config.yaml
num_hidden_layers: 11
intermediate_size: 1280
vocab_size: 8192
positions: "learned"
bias: "all"
tie_word_embeddings: true
parallel_block: false
optimizer: "adamw"
learning_rate: 0.00103
max_grad_norm: 1.0
max_seq_len: 512
max_steps: 8710
dataset: "wikipedia_en"
MLP neurons of a small language model. Each row is named by its layer, matrix (down: output weights) and neuron, and shows model dimensions 64-159. Each number is 128 + 32 x the weight over its row's rms, rounded and kept within 0 to 255. Numbers have three digits each.
A block is one neuron, or neurons of one layer that tend to fire together. Before each block is what it responds to, as a language model described it from the Wikipedia text at the highest values.

Description: Verbs right after a proper-name subject in narrative prose, mostly was/is/had, as in "Hua Guofeng was", "Cam is", "Brewster started".
L6.down321:127128065133109171094142126075123147116149107147135143138091124134122157161059110170167132122120123111075140112105077103115165107154111049110127119120138073138086161144183191158159136129197099124126139141126112112160139186129133139123168134133119119109117141150117166092139095136128133182
L6.down862:150114131158061087149125103164126170165125134165118114150083127118073072117015078177206114123086083176152191159167104070122125125153125073142149096102110112148150143129178106120168058120134129066154105088128160105151139110145120143141124144095147148139154045135162110162152148119148069112
L6.down1033:076136129125121131143149152183118192119105190145145126118114113148168128129131138147139125122095153157115150148174104069130113159152159132154107124099084136165154102162110145182139112134105083162161121117104172113163173153176149092124109129090134078134106113094140125071108109164126114093
L6.down1098:116131073133124180136148105156116199155101125123099121087098143106073153155142141135115080123076130149099126146149087146108117104107120110191127133113146131143106091121173170085124112179133143150162114184146125127135160119211170122139120197103135088130136102106158112111175113131158113121

Description: Tokens in biographical narrative that begin a role, job or agent phrase, such as was, took over, by after passives, con(gressman).
L8.down77:092136049172149162169102140200159105125146139130129123141107086167149077143072142153126097113104186162089100107159142137152151137187194118184134114103146114103163143066147129124135116164111110097089134163111120101113090104123092094101091090096128021087149087136212179138120125142169118116
L8.down457:110148057148125133124185104153144141159162139158151099130164088153129015225130147148137099088190174088098116147117141117117085113112120126093118160095130154180152150109131119106185068117119114163092116130100138132147146120148138103106111110118096087124120135175167145135123116160193108142
L8.down1062:125157147142114114074133144196156124137124053131113069136113130103206136162199099113154150132119079124082114095197060136153139107174160152126118087144131121106100114041094166144141145142120101127186159136134107119092134113140107100164123121132083081125142093124157094145148159149077126083
L8.down1191:120105160194138125110116092158094155110114116108123150135062109116166142099153128112137146149151097132166152157085171076171053088157133171081155163192097072096115137215099152112093120142150137069115101075032142134086139141163103150083113126125074179129130114167147095078137087186136141132

Description: Finite auxiliaries right after a subject pronoun or name, especially past-perfect had, plus was, were, did, as in "he had been", "they were known"; also name-final endings in tables, such as "Daphne".
L5.down1202:113104126109117084159045097123088051135153092109095195135180109106136120181161111113168090140130137110094176134082136136137100139085120157089133078147126127152126162156091139151148162102116164154150156094139107174098129144162098180170152094133136112127126171118123102157099120123169133139

Description: Column-header words in pipe-delimited tables, like Year, W, Party, Episode; more weakly, words after time prepositions such as after/until the.
L8.down540:143153120131095166110082067107093180174086088139164172099115097111098151120134076155129108132120153174125130132118113164048137076185132078133139127113080150148142135142148120113115127255155115052148148151105117108190104184160133101121125109115069113142150136143167125141096119142129076162
L8.down770:110184221116103128166167140097178127061178132126143113107124139100098092121121109143159098062134145112107104082112066149095130146096173061099164108167130087104181109087122141127107208112140098130144124160107107116080132147133153109136038179122106105135142140163161128090100157146130158099
L8.down1112:164129211111101157107194095126108108145094161092186138137074165118153135104147070096118065133194133120102162130158141139107123149152121110129121108131109111118135095126178079174103155159132122130179082139128158111099113092165145126128085153168134130155116148116161137159118144143140089124
L8.down1163:124105085123161083126116146123143081174146103128080140135120190083093120090111136151078055082124127084144152140080095148220180100094106089108143106185120083155146146176159140126159091143115131149153122149104100210136111102103162104135096167121106123105123131085160143121116165109104130123

Description: Indefinite article "a" or "A" opening a noun phrase, often an appositive after a comma or a complement after is/as, e.g. "HMS Calypso, a small cruiser"; occasionally "his", "another", or year digits.
L8.down201:183097106146139105128157091162162105143065118140128101116166082184106184156085139141101192173086098104099120145206121130129078123101092097077114100137126092126111064144138117119178156095069068078098142144125182145153131173139136171110199098165125144097135107150129109148178165118173176128
L8.down353:150130135092143097021149143100143117149094163084095108151126137160131148147124160112099164106121133138076127095160114159180128108165105129143161115160113138144108117165153154089186160152116040121127189130152158150142149094105187095102102110178128062123206122109068137108111163109153080147
L8.down1029:107157179171123066098124183110108079107099127095097088152138119172074128107118107150163119104147083151136132000129155113090170152079131139073155124130151071075127107097158144126133148096088144116152142142103144090135140110125104171133124187124104152102130108151121055183142149099111134112
L8.down1053:136136149142103096155158083167138115107087142073084135121150101137094172154104125131097105138103119120162225140113153074149135173137117119101086132147106085088119146068106149120084133114199115078151169113094149182125104163141129093132069127144179082101129104162088099085138176147099144164

Description: The article "a" in running prose, mostly after verbs or prepositions like wrote, had, as, was, e.g. "wrote a book", "had a population".
L6.down121:149049090102129069153116131206195112115119155113135132123114065158114126139156201119063193145196092074132119140166106089143120119084156126141132167156105063084177101144121103185166110133122154135130213157129113132175108101158130086063187115140066144137131118122107108161111138124096128141
L6.down341:165127129069147083140148116093088118143136160095150123084151110065091132136101147101191103109148086112148111199088120072086099097128144138138120138108127187088122106171179141070135075116119156110120128104069078114113106147139092146123141172129072121173149141129132142173128148108155127105
L6.down342:124100102155095111191110109133132162148090099108120150041092078158115150114101101129116144164097155064170136132129166099092118046141109138136125153109167171163120114106133105094151087118127115100146095163129110085133131114155153142097172114147137094087097068096170186070115120157121144128
L6.down1070:113053134168133133128142111148137154130110152098120130146131077123151143146141185138117140166150163108131119102120137169076121130131147129105147140124117045113195124107149149164106124053144117180133103132115161149106069118147149167118184070171134118165135094160121090175180154153115075073

Description: Pipe separators and short column labels in Wikipedia table header rows, such as L, ±, |, mostly in sports standings, election results and track-listing tables.
L6.down356:107100133160151098045127113045145091138135149164130148117122147172150216130167158162095094102119162061086155078195110122132095115116111118154078131156098079134141082113132115129118126162115119179098173127167135086112115131100174063092137147187154133112119118130153103130172129099193119174
L6.down616:148117118167155145130138173143127091121136102131143069128065105168136153144119181162126133135131146087133164135147118138119097084095144106099128106155069097168109107140159078139191176113151124127062174088131128113127133075107120132139121093150165143097132165154105085113146180156166107123
L6.down975:156113138121089185084139105162144150100175137091088099134156110184143134111173124132142145156136107116089109088118100093149098153111194100172090131155123144101123129144145155092129074177163122125116176101158042111147124118121115085128098120100150162123153076101126129138115122104127072138
L6.down1138:198174117149108154114132106202182182118173121153092174083182120135098109072109140180088070140129142156115098132143112094114162119164133090150128129079136135128127149112100101024149149161137129166196138135091135136201154151080127121140082151140130075158149122178171089097118095088161163095

Description: Articles (mostly an) and prepositions that open a new noun phrase mid-sentence after a verb or preposition, e.g. came to an agreement, graduated with, as scheduled.
L5.down382:120182125137095119158163091159113094173137140123106112121075125145136088175119179151113108132110102106145142193129130064092132131118127090130134133135135115095096079134129108122109150096119066137125174160136162177140146165140131079150143081125096104062141111133155107077148098140155170155

Description: Auxiliaries and finite verbs right after a subject or modal, mostly have/has/had/was ahead of a participle, e.g. may have been, which had, has also.
L8.down355:158140131167149110130109067140118198114099073122105142142112172170120173041090117124135112136105122045103102102122113178110107102152114135118146099094111083134123138163167067079146133146075143118162177126173098229145170109135135122100169142118102110073131066124110141109159129057146120172
L8.down575:158125134163163095134118140161064121116167076121161203150122115097116119130111180102145154127128151162169089086106099076158106158127160125177179180141112141121115157129171082116114122113109111187093120214105111131166137097202112138087179141176087106145148154188071069179125148138136136079
L8.down779:078166144163129115116101107219148140066130138079113117097197124114186167121160155134120131113156143163168114143124111095136103126131071127121165134126091138148145139107124189146136146125118127126151196112120192141110134081122176182152064130151103135151147091074066124182147099163144126136
L8.down1145:156136177155108089115102124083097115171123102142145147155100133188078115145072107139111131131127098115135114108103059171088144140168103174158131105158144112126094150064146096127154135092124138061106147108198101100156144186150162108080142104143096123095141181092160178137077100149130097153

Description: First tokens of labels and cells in tables, infobox lists and formulas, just after a pipe, dash or line break, e.g. Album, Website, °, $.
L5.down329:127134136112180161091088079131145111160090158145163200154136139070152142185048138079112174080129139121159145124117145048122130093108136120148106106069116139106143116111113164173152121060218198115099182083129164146151131118131112129141075157141079169095153098153134090102125164099134155117

Description: The indefinite article a or A, often capitalized at a paragraph or sentence start, plus a or A letter pieces inside acronyms such as MIA and MIASA.
L5.down614:129050124150157111192149082094112141128089109132101168108065141120134184058106151142100162140132071065158146097191126134152152071099079096102155117136133122148123076123117090108179085137071092114173105129148128104149161142111118165126106182122142144100141079123112171065118134147103163175